{
  "hidden_size": 320,
  "norm": "layernorm",
  "rope_fraction": 0.25,
  "attn_scale": 0.125,
  "init": "normal",
  "init_std_qkv": 0.025,
  "doc_mask": false,
  "dataset": "wikipedia_en"
}
MLP neurons of a small language model. Each row is named by its layer, matrix (up: input weights) and neuron, and shows model dimensions 176-303. Each number is 500 + 50 x the weight over its row's rms, rounded and kept within 0 to 999. Numbers have three digits each.
A block is one neuron, or neurons of one layer that tend to fire together. After each block is what it responds to, as a language model described it from the Wikipedia text at the highest values.

L8.up1621:496544579546386461470531428358487466502469586531508473437470418531413419462339519483500431524486517525606469408526446480468492441563499585500474562465500540475514481563484465520511406507436462543486535525452455513630499510436541543453602502508482408607521402522462490512486482518429439545546493573625403587500479568524500472610540549483571461427515449523551492452505472519481480468500
L8.up1654:548510566509477433492518496425498536368463519464487466432524585504494480567501516538475517521488419571512493457567492558447467504578366509521504554402465573577522512520526581502466436578421479448431549526586497440496553509408560530519533541549525462574517469514447429519476525473477457546491520552549514505491549560479656478533634448512519549469436514530475537399498457461473496432553
Description: Table cell separators

L3.up18:567449496517478504492555490490537557538494493483534440462496519510577488520487519574444568543582468472556529502509450595413510482605472480362565494496528493523498548513505585514468517463554549411418499526501476424488521554472495470523466424520587501454573505512546575603520489496448520466524460491492413547544569416485479523458573483525451521495508527421522447445467495504550496403473
L3.up309:486505439474463493423480551422578404601466572479437504581472506483492466510447550543481427493412471468462570535605369416491473487506519481585424523484383494507540477462573539562439540487468487572541442536555445543487438500539548521429419461392557462520561526502558535517511543518490489536446499569470451431470483575557478538509549506571458572391573433500535580440478544507457508464544
L3.up562:479410483469461430490481462546546447490466552566533581465584539451402598516532525601558514504490511425519442522461369513488540486512480508529462567536537594504545458466448507562531536531458511499450484462546478523529476612442439498501380548414482434499568490421508558472513476521529489440460438485466453521526502420552480518537440572576495515455547498521450523480540477482421470468506
L3.up857:612439450558409504507524433483569459580452524469501533462432565526525444586529392589486524506552492478467456526486517394419504556492454571568562416520427547497419538520455495550387495554478544489502519427550462515522511494532476521489510386485487484461539432478567509505500578543445559501518621571486458410538485455522477564484526539517506457548516457544426532463521418611495464463456
L3.up1380:512511494525438457510521444456480544567435639571489483519504574541457546505596477493425571483427497463484482425518485472537539473520496520563473470452602475499537574514506462476540470379518539506442532498576436416568470567491536530507491551562414379454540477465496521582543543428484491519462496550527505467532441529458439540529578460533455470556540515535427536461452531584475568565447
L3.up1703:465536498435387459525548406477511475543514517490482490578484521470442487510577454548426505532504520524483510537451386520492415481459524486545524554522550502483485547506592535490481518426369461493507540456538521529455484489428523513537450424515517436544590388531618486464556562577453437449435340578512435568578405534581539499510451498491523585589557512498499511426474428515473536397520
L3.up1763:440497486472536477551526483448640480540521496456468589473488537502564581484489462559530505541523462444456487524496405450578480491577563500547474495544472473492557497607501515446376501466420559472552508537520485508486526556494562542528526430484501411530363475534525523490537526569422510438482532439425492563492446427535529499492538545497460521467503532448504478395450476521510488495496
L3.up1770:468397561570507436507442452444476472552453478537454451523493489514545485553469480567498591547538535459446541416559528495522441579512435519452474549545549550510478495443545477420492512460519541553502485463483519507565473430455462499494543531462449523491442507414545536465460523444464480461500479558475493482561568501534539523500481577539487534491485480527488497474448485511474443485479
Description: Sports stat units

L3.up3:548539444493469507504502563558466418593412460499520554566427434481504447422459543473556511506474472481539586456502494532430533491425391538496517416430551482483474506468513558481492523476532459530542510562484379445483484429559509457611489545552481535540514545437542520554570447507480438477467469392457483575604537521535481485523460452502464531509541463483503517554517468456547440500526
L3.up299:495552465493461491571614531450461588530536448422627450588505505531471411465527503496572500482532419509479434388499433491506554425447536506513472488491555512483454564479448519603541416375458466474588462479548481523472432492473502507507467477459538510516518457608508459454526491403473487407515482533544595615493440493504574614525510532446454539567504501455520504500476524569530466575495
L3.up432:547540435501532558442389471468494557529491509420541456483430570427469498439481560482628441488493502551470538483481454416438466453483517603520497482502487519506484500489459497527440503449451453457498535497492537543465509443494407428609547530536502547481499572464516481509511447443473480477453496463510520514559480349514481514538507500500566556596388537476496623476416592641492457517421
L3.up564:495465476524609483536414592488408512514472530444588518474413494383523486535532493533576476501483439599501436541551440447440538500539449587541516488465515461488442524465541462577529517442468490410539452509496423554424513417476493437500520546530533611526518533512437464444554489454497536474521511481513500521507528458466597424569593496524517495457503512559476489411459641568518471480559
L3.up791:568570479468529435493487475516423434514509528501492510473517568471456496459573541464527529639564434453555523578446471415434521527592456600499591515553533442620514577539500554536468492527530423487500462577505439558519515528525548456447501473504492515603460474533638501492471459521518601500525540525529534599606527540523532534471498446472473483560473417549501574443486444554436494581435
L3.up972:578470488499447472507496512514498450501464474486585453497468583523416515479443485570518498515550526424550457439473447512470534505466436505434577518494487503546480510474527584526467465401533596499422555514430493465434415417418477447590554433438511528573618498509546451515610582530482502468506454515527499541498456472493478472522468428612512390491529445452433499542540489508508416537467
L3.up1015:524573428481474583540537517498498482486517467475534542550526515504444407493519540499522510471644414473386426473495487564461436497524545505475537532541510504529588510452490476534524476409535539440545403559576560442477461477499463456482444495525521571529485491546620538524450390453493458503557444543599602611462450477478462541500496564415489492522482419442465568545481551563456471497479
L3.up1052:491512391575476486592542609419525507501514451477507494502531555477501388506549504471531475517580408471439464494450536504501553505531498528495551498460431499546551487508486515532503459379465494436573435578540534471481508468571494382401482502553518562518455501556603546474464443466449445480584455560524548391491535513495513524515554515404603511577438526542497524564493567537575474519417
Description: List-item commas

L7.up468:456544507454535659525458494513439493480547356560446545412534524434557607507472436497519494489536446573390440435437551553539500571559428522461462520480453485579507398406539528473511514546498408471506568518505487460483445600432504469444424398397504471488410450485552422522455495493504472542492439539473550498508487535444479618494492417532490484467523425587424417519435468570504436425484
L7.up814:556396510487433568485523535456483514453571479561511533497488428450446471532501481559531544510507513393525459492543493506459404493500538391485495464487501507461538497578443522569491569481552520468514507531437475509615439550394483606533456479399464444492467534420513592435627483447521524530493518509555501478505505481470567509537532542444409416428487533503504471525509417426480538581507
L7.up1006:523437525542596540549477530501528459449441491551532558494585503444510449510393439513538547465605444449533414476517533472506525550505481508515460532517490518464446510467559528505474465491523473553447467528625432510535560584436437516346443457486484506527571457540593481531452469508500507539361493513533513567532500501515511453419484486530477492454487301563511459545491564510491410469416
L7.up1434:494430501491536500411454487484509491351519462621491469556554476536574393503503391444511525521509491421544469521424574569541535524472527600451526548449468445502538507471493539466517488465452456519517524561572465445494397587461542574413418388567514530548520527493532489520466572534390587468524530447510484515533453594449488420429505569492500522440556428567528492497562535565551527427473
Description: Slot before a name

L3.up53:434577555484480519416494516483476490507499481452482427447391474499401516489532578522486519582551470506519497569501482536496458519459559513553535403559440585479479537380554567504526506569470411534536479417510514569526504445485511429532462637535505440590456602518507544467469597539501551500519388507451544513415463563507529523431657381604475531466493516560477500527507488476537521511622
L3.up205:448522444467501507478516584449429475458563504461591481425486440423501661543588485422538437480561580540476479449465498512539550427533436501577569415428461480554588521289538526496564555514512478443501429507504443509584490480457451549475506450489461578562492463510571491508522478577483534418517536534521525470489503466421440505421531492469470501515585416443502557497513504470558480469591
L3.up572:503490514452581526566486512470510463496571501547607416403514510443527486473571497611500515453523555462442573594564530468500500494555517478494453504493478474473560516450496478478570458447495572474498449491510502505570560527520422523530550499477556495546490478501510523413473523524564512490447564551497468551369510480485446499482536376521416468469462420531559592532531499473556526486467
L3.up610:437477527423575478555486552501485439453454514469588537441480459587473446414547592551502481540516540527465437513500484456466480413516529503618525414539468551394528504602511470621551547325542502497604516440467480512541626478403546483569459537555412495508436376500532506487614477465512481486537540520538481576450518572479560535493525410490538514474516492546509528447482533439488459429473
L3.up884:538472543400570542561608403543456434542528523450507482524428500502421532456508396591448482477519553535507513476476587423501482437451434426563550445491499562473601517452529530615593586576536390530481462498488471531524461547572506499476406525521497588475492493503614478540539498605523539428551472576496579470418422537488459561549499470503501501518504404389487511541405477462467476482475
L3.up1193:459522472500567490476490489399437473480487491476520397450479600582443595438423552554456515544508616475471527551402596494569535467494465533509490500504499484499664531472509495467511497473468397547461518473462453434517434482500472621526478578464483494534506450545509510438502547719511490438524439490526372447482472533420454486525467447480467460445590403490513552523532564462544465509461
L3.up1287:506491519525530492429540417397517562445561488504455473397524441589421547498376556516477459514507523494418487591496543464614518422461410434556522468490496557490535467449453531507474413451567505507528483490499441469532466520560483473506453623454535532532502555505625528558431580558462488452583553417600478584435412471451508465434466428490572486456537357422548543468572444463501502504472
L3.up1497:481493562519549459464442585463428477515457466495494421471461510481470500411513512545472451517476550435458440583500537557553500464491430492506499405484522474451483524507467449503581523486555520573540552492517580513564555592557400485509504545448539522461469462520589476536526532456518530426492448476623491439434544462515512400560440526524472515364538428443550493552506508492468414570412
Description: Final piece of names

L8.up81:499530433477517458456455516452444470579540511484541538494497528521393542523511513588466488438667503493492405530570504477533533441565503541466489542539555435524563574514479423608452459451508430433553602512509413454436538458425450502536411421556508522542608563576514502481523475422477490540494606486531544550532508556477532427515555462486476491576528479566505491493538362546527437465524
L8.up542:519539447501481546571494568610550495551568474531537546451512520507483511476407556543379469494497527434454527449528542420500475579502518522475518476489534400497552573474559494631522526528504541544507473513526422502420475458469523500532482442534486507543572557485483418480474513524504390397531396451534470512448454413490557482521511460551531522486508477514497487528469520504597508505607
Description: Closing punctuation after phrases

L8.up760:494565406550481516456466467510485461486538497439588545567376481446424503525507451531529449538485463508499586567546516480517557516457518498409496474502466570522380474494368559484504529446469567509469506515542547508580463507533453555495514563448523383484448511505424535458462457448552538541462522477451619497516490579384477495550495527498557436527445545467564540511470512462482524447518
L8.up1032:479505544555491480447564534558496526521443602494428488510426479589552504474477520554478504601470533501499491468558547549545558459619477514435553447570434549525412510442494404533546557551396463543532493514545528514525426576501465440502510445544481378423412493521554574468496497542547532540493511519485527545502453514556522527534504470574455405505566519520488558424484480515429547526393
Description: Goal-minute marks and list fields

L7.up320:463518450480532495407495508463503431424523521434464549414431446499550523526601518512426515451500459522464439489572466474516566455476429425501567433430447551558487523474404471465410420521417450432528605525463537512581490535448555608479423508423575505545517531456412486517532465440614504488464511504456516493486441471454458520562502577573501500540531531487540566479461499526495449499532
L7.up972:440528486552479506416569567495528473555592468475489493367498476460497483568503559522361462468537550517532456510524537503427510536540474453480427519519422493569492462458400458476513488528573503491539518560479528621489504575516469496477487485424539558516510423510427493500477423532602507441441523612513450516456471462493575496633512523552473518484494380494603596473475476538499569546488
L7.up1378:524498539550546422424590522486531487545480516467455460403532460521527527509443579576375512437531513489440475430569505475502456528513561502431477423499508545444503482436444539473490511492455407480552497512511638591471531515426394602529525537474565558538455459497537545575512490481596449480431485632568485535417500441555471483549522493484511528493502434547515542461450496653413485461464
L7.up1490:435530494545544552427508467413494451443496515514639468510550492506468551521561540551582451454486531507468516507541492499469419372560426526438449422505470486643500524458439468523578477552565475456547479513444473424448485484501489439565485534446555474506582522491453585567484510539461383492450530516440567339390464483554574532516409372535482521536553416547486480505518474543469497480515
Description: Possessive apostrophe

L3.up73:540458522476510423522529537484446490503451546497513492509368534487499494500563461485482487475524480458440530504538500545566459547595556532536520461538545500529479540458461562614495502552506428474476524555556474496478466510485495500521501517504412495594529516470514560475546392540535513610501539518521542520538469447476560507518450556535456501412526430412467509570370448450505475428517
L3.up132:482546541494552546541482461485522424527438495447534513508495545531421457583602568554498549490484573493487493645462469462495559461446462403445469519500392485552494485541474493449451481511473488490466486472356498482459424468430529457596513556540405556466516468543465500527511395495558389538402527567540393547575518523475446520531531466528574482616435460562475558540471428521490471520463
L3.up391:607552484507580556427489586488522418513392471460487518437523541494444478536479550498568478440481479516530560559465525396529410470601500556467480482486494564532444437659451566567566524497523496531509516523396458496460467556446447453478506445458510494534489504410514516524463458472545465504504472441558461559482474432518545522558467494449570565458525446512566589478458541467610477428524
L3.up689:541550467437537499563509529506564544510516518636462500523492505535422452571472501525481473487470476500413568573479459506442470495486446502466476511554552549440522498481504589443467551423473540415423532505489477441490454483483449515547510439552483475472508499427541589454535382487491481442490538527539569434508499455554520526428588511570521504511538438497522555464414448588447497465441
L3.up768:532484509441510532567553555541587504480419468461423462498459577431497463423532535478566483489435497409462496544484459523470459497485434518415512563447505532459500496518545489529440551494525438457478513563524490471512503524457517501469488530490473550493481479491544571486554457482517469487505551515508445511427534527489571535562476469416573516576438465496537504441531485471518551487499
L3.up1063:491473507412582466555525480488489494542478558512551554533367579472401430458575527481634459568504505446563606552470475414453517412545487539453542520454447516490510493468518536507465510412538475446482437464522650427445450528501499426552475515510512623501537534513617529507512442422508483504547468557485512539527545482492541449591568487467530460542498367506544502442411499529485478477508
L3.up1077:570460543484606580489450450466428436507478505490534481511420496418411503536465630532606389489504514517448488559570488421531415452507426529447579491445391534516412446530484521529502545493461564490545510496537598431491519566395479430478523618445500592533599478505469541490548415528516428432491509484551522527521503465568468532558480445549612577502567421467565604504464491440510471554561
L3.up1873:510524464522616525543444547498489487518459502492555454553443434467450537479530538394450455467555495445528550457567561348477547446540520547469607399548535488524439567486467560485510496522537380446470489529489603530496529557421536425588523490518430444468574530527544504456509460435471573480519609486635428574554548474547462458488420407525560481493409374612484532454534479429554444501439
Description: Sentence-ending period

L3.up90:429419476505469542417586536544560482483456418589489498474519542509573427462492548540508493507452465452478538500523493554462431581519490510494425458499458501500482550473420516507537490473542439389547454551524522453515495467538524578539501597511504446460508533375483517476453504511457519501523515502549561575446471495501528448463446597547512432488518545513483498505473503476392536480506
L3.up91:546499440495594495539559500451447506530517523532467456446541561459500490541510536532577504439417479428467461484536588493540506499628551446445505429426536474481529516534463453594596457493567588461573524522571452512612592530468485502566455594407543439554475445640529538514542478418493455477496585546467515527480504547534531433462485485608494492549462472518551507473518526537592419528481
L3.up130:443442416433559613470541483494497507535478461443554471512534496523505504560613482490453537489431586522492448499468583458474509517556548457519494440507505551483444446524443550527575521500502519434482489507479485466464557418511553469525488537425374495494441472537514438491536453453495636483521493463470449468539575572426514470589434525518503478515492509574374516485440522510446499438528
L3.up541:575482419531528551571471534466509514574516491455389570545519507432416449459514458516492560493475491420513570457470458418523500570487469483582439529480497508545469528582451594550594434466477400478608457485492517393424513440466511581451460571500563554602508476489578516565491494481500566473534481623474504545519507552509442463617487601472495576598497537495510538523450507458433564503457
L3.up776:616424475465561515418604472446482526618494533525467497420410447481459454468586549536499577416522497436438546554563510505504526455432523438511474529493540548475492590578488432542476485522555439522470451435478518496583480458474414485444473507468469494468516513486486436492543548470501615514517507573500446512571567593520453420459462482537436499429446492530526462542504495447397458513500
L3.up977:493474563473534527548463549489471485575512495493486432506476563456503518605483566553522611477521559427418492445634512537472458400482545495433440565464416551531520556461554530438500482613468492468534529432509422430507543530520473568438453476414507557441448463521568602442547521517528526508427530468490401398445513591456483401455521413499536395423471501525535588519613490529562496402516
L3.up1149:552597573495531509419525520505573507607551538582514382468550519403508536527558543466459505500558512486505586510578499523567525422527477542554401494502462514515613462475436487538429575534491558466493379487573513506456477576524583492437499457512451495503543497495480530494452495548513540518516460443525537528481535494464534563524492434479527455549482461534493435489531470530514574496459
L3.up1278:550563517498476484497518567451424516531453536477457456519451462441465531432431505398430528467515592521519580507528550549524533420548429503584556424481482453571501598507580514527512520526570521548516441573525474471471391490475336486519453530452475432452551471476532527527447480409490552552469568556479529474462548508550554515544430562535440535482516487459528430491441585351503531523586
Description: Suffix after numbers

L7.up237:522536531490492453470470467500529455465386451525574505534423478476459526494486529539517555436508449451520543523470505558498601641594496464441521523568433452535568469484461500454510529496471530436518493596467601554527470485457456507502459437479419507646530469402527569534499495490526487555571461482488647508499518497517506508508510550492419622537558360500484569556542547497538528389438
L7.up317:511444449498534447448480487606452502587437487557516519481477448387535454545488494409534537397552501546517479556550501532471529585535487571599471475519427448408437564530526483490486504536573458466510509501510517555518468533447491469473563500518545544444558493469436492568472502543556452511465509579489509459373514492560546548486532520508535506568561414591498535450530476506494464470405
L7.up1141:389472431593599473565530522487487529591502420511507500548347472577418534463475440508533521486498509471482474507497359522478505520589499552479529493557490455513526591574434484423440487579473486447456567506489503479530442531504434510566496503590427516554575411475448588550501444541511440497512471430583446507490491425532508514540398497499450514484514555549550528517498513523520521436546
L7.up1438:529518515572542465455491507496537466550566601541505502497394533575492463480514516594423401428568539540456521471533502567455429508455565440498436509498435498476429568508424452489486492460525476516497516499498559573553446504445476512499416483467491502561519401555445523523555444550531523471473551556506405494509532425568439506464475533557588508522424479554427565432436487587478461494476
Description: Possessive apostrophe and "of"

L8.up687:575592523476514494414546518542487530504545565586475496519449507455622519537473505550535549444602587502505517566483428503459472554463533511455483455455482519432622424473409516554515505566473551417385559463456526448483534462479517375459509534470526487512498502516693448573553560534449508473540512462531456535534584466500558510460488448515502502475517477498466532469567503549535477604510
L8.up1484:461549571417520524517629474419475482428527472445542534488489373472518542489441510533437512552536464580473514539440548428460448504465526557580511485429476552431529546512531522584526512457501516425459536470479454469584490507457492439457478567501460539608602520478565532476472497531533564509455589589522546476459516408477453546522499528457563409520509535481501477530504403423541518512544
Description: Foreign name word-pieces

L7.up229:525550548588551503502488443439438436486508508533450538419424499468412607529482584427455540480553655492451441513422469506608511496441418400447493514413493512510509441430524552461563464463555485571513470507595472516486418528418471561419473586569586513504548465550534474495451486557469522552527446581527539465478418515492479403518376536500548473548463387511575567559521477444507469500441
L7.up494:481567461569539438388466540480564431532444424571473494482492410530594543511478542500440484461474421477505474476507496567599488433455562561539552425463562531507483460467526510554544473444511509556451586555554479442403461516562577547465501603425519441470578386503445469557562475512556501572492515603508345492482484475491487528485617568500504421499450446425482543553485463399499472506544
L7.up591:460550586495501524449500572523454430584453465528448555416496466431564465499496538467499496461527471466454432450427486508476494511537453525448412519563518482493454456534441604529523477439599578469558553529687502452464521530464578513439440499352454518511469447419552408488574504551418523504463539481485542524580433495530428513410454526483507466536510448532520445545495409496463471384440
L7.up1609:570559573517502579421504580508455348487537459560469550430485461424617480512526513494515484499544469500555477542435492521492497441482470537415482533551483481529505423562403524583516465501578477447549509608564502453457534545467499487418486521435511562475465464497477430508494528532490539507418543464414569590508472534539414444412514578510556503580475471489408494541509420572453497446501
Description: Personal given names

L7.up585:466466516380379509436581479453502593515471492471389510521570552546522465516487544494466465596454538492487476466622513614498438545547448495447462503473477459484514470454543553635572519442566524439417467559454525521449529570448591485492386546486535454575518502456556512516535479528588471543471381488484410467529485405461460534502525453471555562544510557472489429518472433525505487553499
L7.up1751:517473439513418556514555478468558557380482475466395587378586496484503463478493462435471468537452528478521474498528465481457422470556469537467505487457488607517430532523593447556530466580521501545605479556547434510462497582491496463502463504452504494553455492433399507485537479475508513568439452483500602559556424575517489469612543439439486483470478457489545474525450456519502558582553
L7.up1858:454538444485440541427523445454596533546531483434464514461545492498457455447464462527520451511539424551431509484548467465419453490537578480443489415548462512544507551493534486470482458460484485486516374486555401524498544457445496487592463564483483393521540478491521464607612512482540538537436455545476537508581541520479590547438438446607537504516484489513511459507482391615450444548461
L7.up1900:513495454573504478498505467445503516452444572479412511475493465531541503522551473472405496568480487481450436452473451462491464422478409451555506524516508535535529444514488454535496553492555509388411490561511432583476463588456513463530508572517518443533561631473405478490572472553485392556384396485533500643612509503562470430533505426440466480431593582478535505519456439475501570476483
Description: Competition placings and results

L7.up13:521534445421417551525537479536424470370454449476462514453445562500537455452502479458379471400470511555535502476440572467466524577534541537448534513434461473518430443549501458493458498468482421423500534522467553455448474577493484510491468460546483525616462491420582552455449449549531464543568495510509484426412362483525599479514446513497466472568525475547518469496476523495441460506454
L7.up839:515558468526505475469486582543473484493441437482538537549554502448476497457498478512503515476570395491543559404528498477540571435478511573475480470428458441473476533493432501617536530487524457461552485499499556491403490464423489480506570544446539418499461498573532589473397420483418408437544458488479478447440474436516474551552477544449486540553473532565547441524560466501504564492544
L7.up1645:464505425557556506536531483510548583545444405542586494600443454511478453471519554505507547536570422464590512402569420516491556540543484449563454517443509580570536489468520444494444507480476472517466523609507494514459528496502583536500436488492457474569579488557559519500537505433480426530580570585528437529441598433403540525546554480508526492623525537552508531529580481449441549524516
L7.up1833:424510448509490473522513563574447530533449495410541501501603511449526429529530521554465454450566371381560449402511489421468535461583472515395519421499541409600440492567539469559479459459541454441487465518509479539470472568546509492558449475524540580602537424536503509495550464520465442462453549537549481494500520466469497467553462533422504561556481474493466552493477463453527479545597
Description: Clause- and list-ending commas

L8.up507:523462478533501432572505443479419517488498479628529501530553480535516493440532522471525523459453560559480468500483468410423492524496461523480473416546469510540437476598499449650552466522519541570593528479486578527531488499452482480557441543489539500507599497550483572500492488514544462419386506503498593513465423472565535483468441549557510514492609410539504543440475570403541525444507
L8.up1863:520516527546532534462548455497462490534472492521527504582458455548497459539461534582547539453470446580470499573584482438472458526493477473505522531512453437440542448513573527555463473543517503409526533559423579490515542580388437475569518502472485547465515455504566550539483314447533452459437463487546545451460516465556500458504421564583588512494519368486509464500416528512465514358456
Description: Boundary punctuation and newlines

L7.up844:474450488513528494461483494508520509421533500485439448453434520534550519523546566448488614462445453472517547542504467414500439548533402543408467567508445456450452514486486436583518613563525480486498497488576501471460501484456521508524438570448473424404576548459468473523524488583469561511538454580486561449496514479454557533460431433615562505524493560489476509460471462489487406533551
L7.up853:516495436486416533476435522478522515362488530463479577557540570486544482494551491568554495587435559519437641544576498483446512531469514473491417506536530531493371397395543493578519489477524490452458493580533489550461577507456501448525453528572511491482452519543493617475599398511485533524438536514431559508553506475461496400483483528450593541475495464525480467526473435488446501500494
L7.up1117:501478435506436480437477482398451514507516428517481481516524539555573459570488550400473570531516610558433512575503503459508433561512494490497412565440430416501425519535526439576404561441512545472537455574559446486528544499447531499518465581464585441488418538542559480400539488473516539511431521470502510408534534485559481467458485480459564504565485497440533513567531527585533439475480
L7.up1847:552493480579481432473489509431551471477529486521510527385433524544441514448552565348540539496437535483457548461428482544479457531468534428488345428459560360564517575449474494537533542519529477465494469524527572392536565468472452556492465491544530578538534515441486543530537518523413580410497472655528587518507534476436453454566467501505512539435468492506469526516531516426436525548592
Description: Units after numbers

L3.up905:370565493537497517472506488531513501442508472511623497420467571489471509519529430532441526438406536481513553563464456465452466447566503486521479506484482516431580501604475464528445429505473492444510462540427541361490493545563544536531459495491485514482471463453564405508498459582591505501474467532534505422455537552440544551392512547584467532505458438424487468482512492553550537473499
L3.up923:409542547584520496531566477525458518450394494515445466451521399543611475509464508553418429562535523437517596490462418520442525460560514548544498445438529483532581525560583460497451388565465528501577492499529525496588455492495584477582533486432528494511476414438557590448471407522505453586456489482516419450386497547433539503425481473469520474497522453486481522511515459431547452501529
L3.up1253:516505429524515478493503437455476479527480460582466539393577503498413496630474470479471466491515531480498460596564435490464579490552513529523593471480532522506505464512468458504508432471535476464474463537509444509484392449532442440561493481509452595462516476555458504562465410462487474496511459537653458478492489536668613520544434418524500479553541552509574498582535455497495477496520
L3.up1354:580574497535494499461451541483534504453463540506616454468574508457542556612523545560523395468564479488516565448542488522408502630465502497449520529496455506531501517440577501452494441488539503417537566534414489482501540521534417433587499586447470556490472478528438487471531513519441509509472516553512565479468584548455523566511438351506578600433524500539559468631548527449510378535493
L3.up1481:471578478581558585469448579506574463461479571421570535399536436400469505581554536553501443436462466506400569578480392422489531541576488550530510409486481469572468489461591505496499384543500493504516436445545493534450518519569586489486538556493447422415466522481516519523527432435518557469486567516479501509412605472538526491562483448443478518564652519479472503575480551523495441518451
L3.up1594:435532519512494545536441467481526490518495513460535470402510525514513548539511507534542441435569469403494639484510409473495524649519600539516650419395539486478540538443492479491492419469514485463499501460481529522526522403562545543521509472539445529481425497523494505527503448469516527492531568465493463480312561489420559491508445396487493419511580419488523580567466550537507419524537
L3.up1701:521519446454469526528545532493522637467533452558550483499411496450520491489442512580450471496462457436387542611522374429450476642581444441577492427457433361421599564540454495564549387489482446490507472491527495566449562501471585572505439567508566544483518467636445579456559498536469531490469568436448508514436459532530439558498472489452549507431566460527552509548557552410518425533521
L3.up1795:546564490465520577492414572451498522490375524503527515485476435495503515470472460523413433528539563473522539572478495484443467467570408488543580471390553540502559521559537479517470383499517592480599471484465499493540469499538514465502522477563450526536470474508567510434462400520504451496459501495538410519468433534518577440544488487436485461545575460502477546462532511461487415474460
Description: Connective glue tokens